config.yaml
head_dim: 64
d_mlp: 2304
norm_place: "pre"
norm_eps: 1e-05
qk_norm: false
bias: "all"
init: "normal"
optimizer: "muon_variant"
lr_head: 0.00644
decay_shape: "linear"
MLP neurons of a small language model. Each row is named by its layer, matrix (down: output weights) and neuron, and shows model dimensions 384-575. Each number is 500 + 25 x the weight over its row's rms, rounded and kept within 0 to 999. Numbers have three digits each.
A block is one neuron, or neurons of one layer that tend to fire together. After each block is what it responds to, as a language model described it from the Wikipedia text at the highest values.

L2.down1574:507476487523519486482487516503511489493485506483515501482489510469532506483527492515500515518450496487520485480511496485500472542512515473434486525478501503518548522502501475477525531460457513482533494475520525493516494510497496502520499540447517517484484494481481521515526462495475480540471545520504528471483545451514530494473463513510500519495494521507496469506491524472524479492457477557492491477500512478495536522563478536487509491533481474508523513520541494490479513515485517435538487497504498482520493458468505526525488508515493521535550552543541550470483517514471510493
Description: Table cell start after names. The pipe or first digit that opens a numeric cell right after a team, player or candidate name in stats or results tables, e.g. "Svensson | 14", "Al-Raed 0-3".

L2.down2060:462514491468488474479514508534484478488554506512468485535513542484478505528512515489515538479523486485487500506469466510472528548531478487480495471533526504481480480498494512487486505514518549455562477489459465479499524485526500488468502505490512511518481473550488455535515495518478512520531559492487451481437490525519472515488494508523483496514518505522459489527498534483487495515498499510487466490510465495501471494484483483506455528519508518543512476547464529524471492558512513474490522477523452483496496457444520502504487475512500526489502457517468480494499480557532474502
Description: Passive past participles. Past participles right after a form of be in passive constructions, such as was found, were created, was held, be censured.

L4.down27:486484491501555501524491494504522473478497504486503494511507532494490511484486509508505492479473495547486549494501525476497484497515472486530493532519545510492505501497481520520491460503492487494439502453535461510538508507468497522472482472552503501478494538511479529498527525495498536531487477521484486520536514541513477494501515482530499504505478501534518487528529479473481545515555498517545569503525469495503514471439492519495466483500518555541470507530491472507504491459484503502477522517499478460469493501520526512476516501533529465527511504494518485513502515525518521481
L4.down674:484479485525450479492479482476518503487525503511501493481503500520483448477508479501491500491465530469509512491477495498479500539492528561476486513471476492475505526489492461489535480509532545479498480489517496495494508494505482511522472467491509552448491509492517461486510520512500482483499489541510468481495496467529494493469496515493527465518476449506542531549510548484535472520559497485484466441541502525491484530482504494497540474485527528511533464494457510511481478507510523498499446487464515475477522486519496543509489479528461525489498502480487518485512551472497498489
L4.down1169:480471472471479522477472504513503518517462515518512497500516492498544534515501503525459515517473467508516499440494505453475505520476492483479461559498498516551479536522539484470506457480486462497547535528486543487466495492508490475501501464514505519474523521528496488495505503545479456490481507492535508477503493521512474496471528470476530476513552488515483488494518495499496514491483484486518500525501506497507497467517528530554479478524495528485469488454542526494522496529472520499475458473520485509492515506526451540460490508461544468481528513504478465514506516543545523445
L4.down1211:530518463520501464501556500474509500501521521508435496543481504505457527438493508489520456447507491536500488500459516532481476502480491552500495485482482581481521475492506470532509495491499550529483479517538499523515489520524529540495448481522496513485500528487479513530504484442518526525487502492509434477528505504487539521507501501504499521490502503496540461494530522484516483534561474478457517492483447516509519461496521507516483487510486513524480538542508539502470490515465477502509495534533496522516458507488501519513535495537538451448511494526520471517464510522493484473
L4.down1892:479517474507493481502465474470480477487509456491508466491530490494484504470502491497500505479488505534478523459503513477509506573517491481493481498435478497520520521500526502519507489503492477484487505531441518450496497552517513519508471482489468444511524506497464489501470483474491539482545461512481475560514497497479530484508483443491519496489500503472491483490493473487495532464470534485492507455544501473507504517508522469458482499463498560523535517487517569516516517526494494501499524497509506510516538502447504509490488524509507478494487482532543460490475509527509540508
L4.down2033:517503494524504481477477466559520507502507541531512521544431526483556494479538550461471516493470521508507503520483531506498497468500472480506464515536532522532505532492523484545523524540472507488509507508498541480520500523522510534518502482524464470496520500501504493503476509450519513486522513501491490522501489501509524523506512505494513512466522475530542496483495504487445430466541490520513492472497506520515489543521546504509455517512520540522477472505490494530478539488517482521548524504505470508518458552503518468514528507525494508495489456491525526548507531556529512503
L4.down2048:477520517514464482499499450529501530522466533508499465486506485484507531471521454509469535512429478574494490515466506475491537508508475505510479541544503483493498541514495508540493496469486452496453506502471501482454498506493538520530462495516513464476525548540527476494466502476500506500535507511469479484525497534505474515495444495502498464500499503522535469476462531514491502500466494452468470497516492491565540475522475536531485479521492516435526497524505540523564491510520490497502508502502526497481498503486488519515470511498494477486531471483514446465429528476470535496
L4.down2259:553500523497498460458487512487510515544534513499519463482506572450526476517562509506492494522452487485517534531447481474505499486512493492484506515459560518509521470536535509497494524491517542443531477500524508557489541482534520468493479492499468479500510484515478470531453519454508471492475526480503455464511585504485480533472513463471513522484504493494518515518488515527530512520512481497486504484467534499529473544494534538461497532489510500499533464531520482530439532481466516505480536505519496539538491481490512537512546546529509502477479452508503495551532524497525519520
Description: Predicate complement after verb. Adjective or participle after a copula or adverb describing a subject's state, e.g. was present, remained unchanged, is ambiguous.

L4.down568:478494516470557505458473490453532499526489550522529471531462502510489503537525514481456479508529516515512477507515472523485540510471496463517500523537471468510478497470514522487488527492482518529463521528483462534497508507520516509493548480443523517467478512475497488473479512482481465502489519481531512566535507497518466491536485472465514502526508479501556488524497508508524479533530501488494537541507478488502493534482485448506494523496498555525518490490521488501495479515522475507513558482480485497472491459553499550489464487477480510499508502521523467522499525479496545503
L4.down798:507528538472500487513539481479505490542508537479501460536545549529480483478514531493524504550462504480511485495483488477485528487479443479494526494543492537538483500502512517538488527519504514477495486473487485505502484479489499454438495515508510492530489547514492467491538500490484519474498529488491507540515500497481500483478530505492520489489481543483506508483542512486486482532496519508442497500476459472467529488536482502469505478504504487495513488504515493518509474530545513492483514500476531505535501474555509578472517482487453513487492508562508479486540481526470525519
L4.down1130:504491502513492517533507537494483499516484497471500495526504512536499520518533485488497480558469526509487526513500478489467515518500463449513457478485477507486496505444490512509494512523463499491517513509479458504547532464440494543477461523473528521514494485501475526545536520491505534473489486484501507498533484483504533507481511484483452494520505470472526486483477459532519503518544524519483491505501485501495526478507513535503460516458522518499487503510461506486457488520526521545484492476492538498511532477513493507510479507526482510502506488495521480504547471482512483512
L4.down1245:514483532484523513495455540495510520503531493528513511496485472523476494523538502528499496466516462495531510514515499495495535489516461513455512520557488473502494498499504472499519485520517517522523505482475505532490509513483480532533487507475503525494487475495517505492488533506488474544486499529492516478507504516444542486500497463490490496478479499535482503482530516461530476493518475470510518518485498487517508471514496496514507496516493527494466480491479502494505484563531432501504563519498478535506519542527448534511536524485464503489489539479502475490513522503499497508
L4.down1306:558496498509503475490490505528493499499529476549487480497506498508488575514462462482470516499477467513491507496450533476487499473483515485466475511519474488488531509508483500493513464480526460469562530521502516521493550498505515468481473483504479478515511510510510505504492480512535501510522524495470552498513479480512528485516512462469516503517530505532463510493474492511496485494504503460475460496510521515460493510492481524439522507465510479475501488516501472513516527491453475467489464506457467505512491481542493497508542528474473504487497480493476576500501472499491507477
L4.down1317:477484465492503463504513503488458507490445522540485475454481481495510498505525492542503481527511449490525510514492544495486471478508504516484498467499458490490498500489474520462475498541530517479557525525482458524506488501498522477470503488507486470552474514474474475489506456530508477554498500478486514525477501494537493517509516511463456528473507536531511504499492513517507463495506521492484500472530489507483490498502481516484487496470500510505467531451535485539523480438496473486509484517508519518528459468505474523493496530515523495466525548530540518471544507485486479460
L4.down1956:498504504553505476473507523514491546454530510525460519503484541487558496522511480498477540479476482520539510531521480499525508487518486523515480486507527510537495499517493492479502529483495507493459473537515504545539509505510493503499436465478455515503508499492514496460486504474449508485439529533482462470551498519466530495482523494533498498557550483531545500525475505498497505483534537507475490511513477479500506464474562545518483456468474503484459484481498514519476490474474472537531504522477516506510528513516516513480487531513475473475486483522495492517464498469487502503
L4.down2085:506497520502495473513472487513450530505508563514514528519497530511482528560483506508505504514475506520487496476526486446513538458485462485452471510514521528491532489488504518493522503510507494492500501546460472504517530493472496505509492504459533514536493496523513458509519484498515497519475491506460456505533496518488484472543550480489533492526493453501522520485512512524515502496489485481511480521497454529534511482519466535498535512467497518540438497510474493490509488488448470489526504506500476483495505460528518489470496485503477467462537497521486455514486513537501492504
Description: Introductory-phrase boundary. The comma or final token that closes an introductory adverbial phrase or clause before the main clause, such as after "Following World War I," "in the end," "at this time".

L3.down113:532514461537544498481502484477481489521475578556446494527511521482479452501527455512509519460481513484539540500442492477485530501501477492500506478486500528481490465461452484507490513485496490538500519503506484506507499511524513497477517477499476496520484508508524480512490506473488499492550545489482496443471545519519519501459513531506479507492507484529577527456525513513495413492477501522510501487525490487489541445478473535523494522564519509487506507510499494507492549533505537515448511516488487495516540517492500500511488516486482497504486514499513498527493509512476512514
L3.down149:497519487493551466523509463470493488538468515551526478512461503515471494456497504536493458521526485471523528503513475506531500453487487487483475453493525524510499480479499530516467477495509527515495480459515510502508535521476455472470510497503443487476483496550510464533500515541500503534485504513508501515540550471475492514521491560556484478518488482435543482561512491534499479503496484508562463480467471509504519467465500507488471509482500485473459522507494453520488468513524517521516530466506478464505490435509495484522499497475503473482491497547525529479470510498503496527
L3.down1013:507502504447528499491506503468461515478507474530510557530529514446531502435487503479510497470475480464530545486521510471491510450521490462481514535506483481507495477532515515521528510493504546519531506507498454502492491522513497539523518507426524454493509512503500506509444501472520488484445497447495493472497560536511516505494516496506523500529480460535492522485526507452450520502477471490476490458533485554537457518496492500515527467452526479484495493508468498507509476516489506501503538505506491507534486495487496515461535489489495492501542473516535511486494479527536504481
L3.down1515:480503524439485431483456521515530508463502572476466480484490485511551514471482521488467493539525529433486496459517497477506486502506507500532524512506516529521467490520504550543496482465548530529468546530482508515516523463539517507548503542460504486503511509461513530495509486534466490471514489535558488511516524517526490447489481497453528468517499464445484521490535507519510524540509459497514490507507467487496477493519464483478513505502537523489457476500487502495456515528466496475519484500526483501488477512482512521445490458469495497480523524507495478537517516461487513539
L3.down1540:516568512507474470464479510504467552455481525526524498540469473475513520481541503525451487531534514495504494513450452457494472497459562478477517529527483505467538522468541480507533493514492519484502503493480489492534522488481494506528531502477465497453509493510518506463480510446491508509519518463461511540458527439503496484509495549506511536511458498531482505529521465483538521506463490530544506439508454465493445506519436509513519510516484509497494516504497540488549461468444512500539506510512498533465518475527544452503513474553493530501514501526479505492512535500490462508
L3.down1798:488453484471530489500453469468483502499538545510453494507514505489545511498497510501494519555509507508537470531518515500509492522490496531498511524567501551510528499492523492485482503511510542505488485507476470518541487468516522494462513486453514548506500502464547518508495507505486495476517501553488479520530512504498464494542514511503468516508529465477503479495482531510487479502513488488538487485498496558497511512453493505464478520464530496517476523496488498500487533523491474490492522513475449490523441523529498500478504491516479483502519508536494486532492496487478493512
L3.down1921:455484518474489518490481495507493513505469508500543459522484518511546508554439509499474490528556498502494456463536524511489504494491483490545482519509526491485484527516488517504557516528478481509525472492515520535534512491501502504514537513507541497482536488492523443481519506501445456471512486477503500506511471476492466435504473493494520516546508473538538566514500490495547482475493552489517482444511488473527495475469518482508475487494526485484465526485529486476497505499490529533527534495461492512469527499508486490551513500505443509499504476521517504516512483475504522502
L3.down2170:519456477461480474510522508460510492462479534486494505490492518524486519504497526466512469512509438471480527495508540465531498502520480471452497518504479489503489503469452534514535524472485496492502526518485501549515515553467442498503512493486541544522480481471519529518540534497484518486535540477476492490504455481522483461544513494494555470468486462517531528512541507538487462503460478477527528497506459498494523463504502529537492488468500501488459492483463508484469541535509509459518494521478522471536488443494493515498512483469494524499537511510480520501503489486514526532
Description: Clause-boundary before main subject. Commas and connectives ending an introductory phrase right before the main clause's subject, e.g. "However,", "In response,", "In November 2015,", ", but", ", so".

L2.down362:483495494477554469509510471539498504569479546500501465534551519503523519502522547500476474538471456452530503462504474483513466481495508461517444511518517515495489522512488527533533503470490566531536477500499521518512508510493524508484500536472527456504529554499538490532511505500484527522474485527510457520527514489493480488507519496492479505491494486469498478467487531534473489546476524481531480518508494510507544494508427488490508517443509483542473514505461498503504517505485474484507469495457489475517468466520503484468499486468524486452559481486550511448500505473503504515
Description: Comma after introductory phrase. Commas ending a sentence-initial phrase or clause before the main subject, e.g. "As of 2011,", "In fact,", "During the playoffs,".

L4.down492:516505509493500494486491482513548528524478520527478533510518530515502511473465521548510518482501505494528476565514471489464510481527500504510489491468485543541519536439490509508482524527514537491479495518520510508520512511533515463463467465488481473519447481516462518462535492461492492502467524509514498482499495502493530498485518488492484506508444501541471480496520531498509476517487499541513468533482519477511456513492514503486494497528466458548479472505509487487496487478480500474531483486525485477502502503428504522501463494492531488509534516499548496525486494496515520460
L4.down518:518483474475514517502491497503473513493510482543526536505520493470508496476474498518506510490472523488508509498486502532513512538512476527507547460487542513486443517502475525500525497520478536510483512515505460494483475527543542489502437496478493487495535503511466539535518507541502504495505508526526542530501495521535522530514485504505522521523486482508471519468506483468468464477483499509462511454514506496445485547459524490513524501510524505498482476490499478505509473504501489548514526463466495477490477479508481418486523445501460509496484487522516515464546480514505481491
L4.down572:525500495528534509507489488515543505529473496472466550558529530473449532472541504523512499502527503504506498504483488514534500474498513520537503483514490548530534491514484472505518467455484492487500526471514502500521491515519545528491472526511529491479519461510486534484470496498464521520482550538509487514435510487484503511502527505481499535503547514486539503523500477538465508491481502492499542489535492472460515530489477478507452494485483519570515501526534525504493479550474551492537493502512498497513515508489499477523541509540535485497495445449460468494509509525491501495
L4.down936:492480499537479534524492526464486487501516535530478532483496532511519484510505523506451447516481489487512511506527471478500510498496461486505498518499503563525549516514492504487516507473460545520500508508533468513490528509444537551471475527509548554447513479486504554495497473511476527506492539475515525506498501469484479524513521473501518540523482513447524469525492523487470508483494465549537470493488498501480503483481487490433508477488472491509528515445511525505503484516468550495502485476485515488506487510492529511547476466520500476498511469502527467517473492465506523493
L4.down1127:508523478530419533493542487539541536472506426493500498462531513507485493499543498482496460440533501502489491496509479477515507498496487500510486536501485463486488512478501493494467500521493522483495503530475514563521458465481534492530484527508498483540457447484523491532506508504510484489504463460543487493548500475494512476492518484532521484533492498461560469534510453471471509533518486485480487486468485470501521499486476476534481491487527472536511461469511515498508419517499521516515535499491494520486443530483527509504509510498478500499484528507485484473532506430503513532
L4.down1220:466534511537542475488502503481525553510559495479481483528515460535510509470503505486466473454485501524474499487485520482502482512493509497543490470486465510501516491489510477507483486540481497552513527544481523480488500529509530483530501463473476520491521476487547468530502521462490512546498493520585530511497448533534511504479531514486514536495459513508516457524487470477525493496522498517533520462505541485453461542482466513523474498508554490524499489474533518496500497506485485486451501500516467452448476513472537490505508483485524501525517534512496468541508506526494482491
L4.down2013:540531531469519499475546498498514477486494476495467520472491483487493483488518449516480491487529499522526560470467497522484496502552499489519478520492507541478485489503544503498492506489490481539531459467533503507531530515528519470496523475530499470472481502530483523503470494467504478512516477514521497499513527479507509537515511417481493494486477495506505510504531503515499547515490554513509465485489513515514516517486483532502511469503481502518465501525540542492527497514500476506513499476500476461505520553496490498529524495529463523523485485507472520506499498532516482475
L4.down2102:534500487508495495519451518488488509467470478499502488540503464485483472520538493539501524467496512467506530544508462486518511513474490520488413509499495514532502544488512488489526485512471494462517555544528534513454511505530474561465503530513507489468509478492438543522502478483489478466468524525509516501491467504497506512511464490501465522486506533507524528491513486531483485536491513502482484496487480466487480483516489528523482495487485452502538466508501540519508502505542496486525495529524494499502464470530502492532513561508515457502501458546566538508496466525504523460
Description: First table data cell. In pipe-delimited sports and statistics tables, the space or digit opening the first number after a team or player name, as in Rochdale | 46.

L3.down109:468521505513489549493498519508504469499505552494477487491468478506518523483491499500508519486500520473476513495516534492493490537490506519458482494514498492497488476530505494534499503460536499490518501539547538498490494466501537520481510464519515508504502522518506514526511475479510504509475498494440515507475540515514523496519513517495472413472502464494491468498470502470525477492485578500486514492491472549460533484560518464531500446527537563479499495495512510535492483486468520494492520541487508499530538513535496484459522472562534492484510501507530530493475545516451541503
L3.down544:535506522520512491463516533497471495521442490502526502525493483487506494502524547503515551461520531520448478522510465499518508470464476527479499491524515493506528503491524487537502490534512504493492467495513511488486515505522516538482495500515519452494532489514495485467516514459508525513489491526516555491506513448505492501494529465474520541472470499479462497533448509474496468479486514534487514474514488479487537540490524513469476466504506525526513480509529522524536475497516526508514552488526511515507503500493477494510461506474471521450496445492487549505468539538493480485
L3.down576:527479529512532503530518495522507560456518491481517506483486488488502499513534519467518509501479502521472519514520520488505534529506494489518508480542509454468525504484508487465483492511490502488526502491483503497440495486505507472458532468495508498472499507496486525514486482504473525519494479503500535508503517512531485530497483523539439494562475507516483506471502492491432471490483506525519551494520507557507490484510525518488507546536567536485474500512506517510470533485490483454504513488488481477518535496504497442492488500504473479539471493510483537502497509505486499497
L3.down1016:501505514508516501502502478526486541500517534517475520476440516479497504514567516491501485549530494522515484480519502494504529494488509554508485514474508527548531516515531469496486518517487496477495535509529495461563471483502513486490503469491471469518508463498523514496522494539485527508518524483447461476492478529470488550485536528482526503484490472520487545560493534547497434511486500483520478499504481475471515496518483524450475534483491520510482478476494470504555484497521521500521504526534482502500484487549503528494537513525436476489507483505535473508549487494452455495
L3.down1155:514480478537545484477501506482470516471464505533473479482496510519519473483497540480500544496486454479521516527509537540503516503488512519536479515531455445417512497486528515508482523511507484493507499501521535491448491524543482504485477465543464530458478463516529505518493469505514528494455475524460513500554495486493519520540525479525512473487487523518463520488508489511526487475517502483505538519480525491505488501497509533494507508523493516501507490526457431559528479485525473503526508483499538464511474463511527498479484498438474480547491456463518485535469522522534481521
L3.down1237:543505487498490490493498533512534518509525492531559488481519487530509531509496492478504525589483489528465541506539491493505500501547512500507503517476483540517463516537491479497486565513501545522470466494538525509498518517510547549457570481522523490528489500510492528509499535471510470560509501502509496531499510487489477474537453563523469484484486490518501484502493543515530504514488509532444472518498526479508486541461553531509526500525491524494530488494497467493493486514498511462481469473493481503494497486515497478516527501511495503532514538495508527491487521470481480476
L3.down1448:509519563549549539482527445542485503459470533530491484524472556536446528518528502559492493485473558555477480506511502543529525491489509570504475504485496436492531507519517483505519506513482507513480498489486532522493536519508499518489478444522472508478477532483436504503503478486497515500507473518487473519493504499487481530510499487526442458479474441512517493529493549527526464564451442491481529472465482504465508500517496498474492474493478563502498459515479510508535507490514526510519502491443494510503486518522492513491521470476538455494503464432542478526486460507463510541
L3.down1529:484486462453533498527485484562512517516492464510533508508464511548492513510545503527503519480505544521509491497521527485520495474508458490471501473442510499503469512504506515538477542466546465493492465496512488522502467495512519493520488472528527523504451515500481507485492459482536542484488530486476488502515471454482499507484517533497518533510458468527513496517480524440483483500485446521501516525464501493516511499492436518516541475482458528501536504527526463521485513427515530537509538517505450494543511505496517491497514515498488538546514458472514488471481449466504463518
Description: Adjectives and their pieces. Adjectives and adverbs, often split into word pieces, that describe or evaluate something, such as ob-vious, weak, sens-uous, slow, new.

L3.down94:452493554532484527488509482476504481489494500518480494475475528494503503453509465507540531479488499517475491508486506491529529512526500494524502513506527503510476474502513489465521485435546504477518494462552500484494481452511499541504527496505485506447561488491513493519493522447489528534436486492502481496505534499498550517537515528482489491574499521510464519506486503471499491490476535445482500488510543488490504490516533510432473495547459460533545526512507490470513504508467516475499478550498497561511466482501509481526529489489521486539494491493512526465554475514489475498
L3.down415:484500508506554494498467486492504483521513522533488523514525507484524477505481536506479506516505518469457511497505503509523504514553487505533505514532473536455470506542487471518494497457495496515461491497498511478469484481540522463470508505493473514489530502543494524499520514528497470506498466543503504468502485500535485505517483476524500518531517522491423530514459507458477494496497534464518542532514524470511507496535487460485543474532517457538484505491493529517500507506511533561476505474487484513484506497545483517504509515488519514514499515499509499512531501464499482483
L3.down620:557435501490497477509490480490475514466519502487456467507482512499505484512488474526507499505531515441497484492481493516499517508579491525509499480502522503515484534518496488520475493507478476539480511538514525488469514480546492505535467462494484519464516478488495451488526535521493536478486484540472464505498534513478491482512507499532549505519516499522495471510516489485468500496535507513511532479490500511455471465547533493499507511567527489508497489514516528515491522501478518577454505526492436482499505498540495523443542508477526534495529536523480536494513487515477504460
L3.down711:502511478527524480491486480456460515526469461499501472505450519492520461513486465503505491524469532503462464521505494519522508474495529470491499525498543472495510478506516495522485531516486534517549502534498560559493564514486472456529484497493518446515534480513492499493451511477521506535537535491469481457491473498491475499514472507483531477508486546500472505508522419463538476500471508466505499492527501500495481497488495508509502528501540468465515510463538499501489498490483474515494505482553478481494501532516520545492463487457489517509531492503514475458487448528482468440
L3.down788:547473525508452456477508514476495521493506522548447502537502474531524492541533533540528489441477519506525481530503476524499507457502467503519478503535513517488514489470552504516500530537486471459538575501547496535466531512513516516500531482521491481494468489512492537445517510474513496540470498533473549463544472511475494531525524500503488518496472486490464520509538536467493475486469471488486486482506518492523552517559487493559511479461504493486507418512514504508467522481516536476480502452486512485511495487504505494512503502508505500482487490528538480512457458512475483482
L3.down1189:540497458502549505502480493481479524502488499501488520517464521523520465507492507477480510544480511489503493499495548514481506513522523491568535479513462509500503531501484446516522467519448498510515496484468491517522511488545516490537490524502497489463557488493478549511493470488466495509469513541501496439457485501537523500521454503514476514515465499487507487490495514446513489487454534505501475495506459478511519474526509532517485471545498478523518479511529524544458509495496546460525485510488498452501518502487505505508512527533522471522505495505477544506503529446506485431
L3.down1341:492536465478491521465504553495493483502475512498521516491525490496526485530528484515523536529532555509486485516504518508452488440488508503514494522491514512548488565542510507512494532502430530499513490497489510534499495540534490516484509487485577451522472530495484512426481474497488535492478496463525492456488484460465461481476475491495485530519507469523480505560516525460542526492491470501484497497457479480464529474486482552481490509511533504497516543484529553501492522487514512488519475472503501447478494452535492488501486489498503534488489494472470518518491498528451512478
L3.down2069:498475498522485477485476537495439469475490485463466470510544497480527520559510515480490507514486494498548461523516494469476528477469486519547507508518531486479497541525522487467485504481506491459531492498538542493521494534521520495521508556511520437480513484507475546460484462495471520507499525478498538482523525492514515463497525492487498515514493528501519531493550528508496462526466493499479499472509541463493529499512499488524503497498454501490513499514522497530490516494481508485525478494476490522479458569480517487481485476484508508427506512481475518523494531507498497451
Description: First stat after name. The first numeric cell right after a team, player or candidate name in Wikipedia stat tables: league standings (2 in Czarni Sosnowiec | 22), match scores (1 – 1), election vote counts (194).

L3.down472:483519440524510505489455517553466487496488511489526486495491488492506523521495462501503485513463496519507477509540535480538496475468472514495444504491486554482494494504516464481495499489477496494518442520505509508486489474524522497504509538440512531481505554478439501486489499481432472483511511553505462472465431472507541455434502444484473524512520547528452516468505472514485460492481500519508504478493479512493468450513490467485560480482489492486514505492499525542506509524538495500525482509525497505488475549527545479518490521493544499547511524512488478535502470517528506544
L3.down565:497505518480504525460525510500470494465517476478525487500465505490484526491509514499465517553509478491451499500503527516482493512510545493479509475518514533484473507516520497436540484472495512477498476486524499558519476530482523534476558501499494457484525498510539542519487499492453448519484505513516548544493526513481473493518499469500471459528504540527479532509475471514496503540464500467526496462494487488531513516481553479471521505573486504517482448507530479505521468508497503501521463522455494510538488488448462519519501476471553488477527569508490526550484509496461481497
L3.down690:505524517476491449503511489511528504491453505483482507511476512494512483467510513473510510521472483547460523543488528512455500523528535507557507460542538506490492451528481523524470479475506530486539503463543471483546516496472527493510505511455509509491568502518503493505483479462503551522459548505485515528518519504460530499535488513495459492505465505545551522498462471541524519530487499466470475481498445514492524465464446499526453444479500523493486526495490539500544474464498469527529510516519504506483473496538487516483475470459497475475480437468487547466517508489515485468
L3.down963:481479524513474546476522504518417509514514516491541534466517483464502490466528511539477503525470490503464501498497486494473526478497496491491531479496538460510480497495489513509520487496513508540509481492464485471438501466495491509487483521517506505502529495545497487513524526521501570468462571533457538495478535485521508517468526504519511483537537514569435498484466511511478481487521503477467533495519526495462491499498503530517471453505492504509498489533526497507505491487493492480512530517482540501496507516511554511517463476522491509504488527476475461515506520522544465561
L3.down1431:553534446472487518492511442463507466456505440530514538461514503485509482480519504541529509559510514498464465546529504465463513474465541546506511509518483495510494448493448508528519513487526463522540507472513495551516484511497470513465547504543513495519515475556473544462534496488522497513522517519486503486473516487544516527526518525489476442482514489485473536535499428555522499495503515464532513485443498519535517485497505483482499508521469504551467492508477488520476478469494496516521536470551526535484482521506486525499476515540518513518492490510449493575509524487566494510
L3.down1497:490558501551475492502497482484474514537496511505585487488519558519500488509484500519505493457524510483488464520523522512515501524479532502554537501487534484463506457527472517490526527496464525506532483480485438524490461476499493484512487482501488486538520536485464477510536537539478470524507460521501494519511508510454492506514483511511380521493506540499457516499527554516485498492486512491555516500486499503477492499494464557478499475482468506479479496495516503517472508550472483539479476479481528514510487521521493481482467504503523488476507483560499507528480487485490466504
L3.down1506:461513543443518502504474530453492501509500493551488567471483495422487491487505540477511496481513520494472513485490497545508515526507546489501483495516480510484518482469464450470502503513471517486474451514518490511475478503481501524517447537518522528483525549530466462528509515465525524486486522517517466502508497490443519504474469527537548536501533494526488500503524495489517485501509453471519461465516484441487524476514512484486505481457488511519483486498494528499477520491470435469496530497504516490481489503474467519456475485515466484535509503478492473516497486460514512449
L3.down1890:531551474466552469517517478507497461473499528518525481506465460521534539460498512510505488541518498495530465478481489509484491496516480547538507523483561485526501457453519482543515491513547457501512514527501503541521488512513481496489540505499485489491515515478518511480459564533459525471497448548455501519544491490518441486456532561522493477489544510485511505494483481513500517481500518508486484513531483464486485513506498510493522478505488540481489519526455481495488540510553498482496473476519437527506478565490509480487498487509498479507514510459452513528541504502517483522
Description: Indefinite article after prepositions. Fires on a, an, or number words (one, four) opening a noun phrase, especially after after, under, for, played, such as after a series, a one-year.

L4.down95:519482489476479490492497481524537467515539476476508471478514508501483479514525506526503488508521526504477479503518504520446515505486505478489549456543509493495547508462460487494467485533510504499479506500524481491476532573486482520472476508488496485485509571479528515539465524539506520521462513514471496453541517497493492498516490517494481482506441482512474467479489491483505502508479507522492550511470464509524538466458494456508535463485517501498550475500506529445497483470511454492507530474494534482493523552490483518508501473499493475521509479490517535498514525534551508472
L4.down385:512495477504549505477551475531524465495478495502476486512470446503502524480506548474487545517482459507537486507548555487557512498521535479479530433483510452490550500503538570491485479512510505519503537482496496466449471526524502552494486477512482512511534488475494514510504530424481478478514518494468500502517489532474508471475506521558493468538474530529511506511499492489471522487510463462479501482516500489440475487505483525498515480497512472510507491504469513467501496465475471505484510527514512528491487484512510498494477485519503519473493519482486510498454481495524442557
L4.down416:483475536516474501486468452506480450552513501501462510476532484494474551483506452535498525505526502499476494506496495497537539479533516467472516520479460504485492498499539524518498477516494502522481498476502541474496537483484546484514513501485486482496513504450476500522484485469467505488510511523438513513535531510476513531496519499479518553511451493487536521534456514501510517442519510505530481460514541540473522546459475536488512457534532570494515541529490509489519474472512492485482540488500517454488515504520488537502498516477506503514521517483508536479479491518514457477
L4.down1131:499491498471517530485525503579495506500514505480523504542519459476526490497518497517485469521463541496540506488462490523504527521512495527470500487489462469466515489488517511492479517497488434504503509486518486503473489514529477500479501520506470535469483512527546489515527464499490567491542521522500522478484495537527471489459499560558484462515483479527561498470539518533492527444547499484511521465491525517553500476498487475516499517508546510478554475502490548514480500484501465492514507475492486559495483507440517487502509472492462506496520498463503508452539491492490510522
L4.down1487:488499518533484480487504557474470475514524546478485487464566466516514502521499516491540551518464551537512500493499509511532536482496518488485495515565481473498521508490593455518461464472497459471491490518505517501502488496486520505526471488510513516493525539525453497520513511496488473447535491505482473486500518505545463493458502503520476501520428480490509508505511518541515470506497483519500499524497546494545499473535514460535521496473504512481485491506490477450491501511487497498527522487469509550493470501476496500512508503490467475516508494462549521477471515452466516493
L4.down1976:462484501504482497528541470521485475467532458470527478476504477510498531512468502503468495563473489512528498473470536481473545528565521476504485460530506495515457527510519534502473504510487472536524511498503520504494523500513530495512540488536507499444526534468494493511455494480491514471524497503514476517468537518490505534474484498529520456531488507514538490509502499516533500477511489448529499498486470475509490491506472499520513532496521541485510522508525529509514544515490464475483520469503528524543536476535496480481537459468489499487499481511496465468495511462525442518
L4.down2024:552487483505473478485465524512441480492489487506524483448467476500495483571501502508450540485498508491496506524509512508469517501456492566472516480514496526495504512460539501474458481501465480500495465517501477541502470513538513492460513507484490530508519487510511508468456501500525529485482514502505500483525483497480491505519509489479486477494552464518503483464513500493528525478520487497494570460541483435541505473505480520496504542507526504486504521515495527527490510496525554525516492529509500514517474505484513524506467461510510545492519560525491531523510484487503483525
L4.down2080:512532492494512511508518493458516503542505483464513494503513460479474529510519498491497453513475468526518497526499568502482528524453475518498517479489495462484526474512506508497490485465484480515497520502505475477484478508492511511474461474498488447501512561524489511470491493564515512463500538527478485496488515483477474534496509486513486503514487541475488469541499501487521468454511494491473504498491513492527471477472521475518517517510527514529489504527486461474517453542495470512497483509494516495489479481458501512491468475503479517505469490495473464503509511516457501489
Description: Start of a new noun phrase. First word of a fresh noun phrase after a verb or preposition, often a count word like two, six or four, mostly in battle and event narratives; also numbers in table cells.

L2.down1575:522475521498479548507527486527506488467479494499473454501507497470520558486513501487450520567489497512508469510466513484479541505453508499466519441500488482488504545501488541483443500525485495528496507518503531502506458487517526482474530496503476531500510495467491503485497465491490468506502539516485459516538502511481531514498518477533457483525468551495540498515495504482520530472477452485494511499527534512471501502518516482493514480460503508544547503497485523455494485482490480473514533494500503531540507461504529474465496512498514505488448493492489495513481514503508498524
Description: Military unit name parts. Word pieces continuing military unit, service and equipment names, such as Air-borne, Air Force, 6th Amphib-ious, Close Support, World War II, and model codes in lists.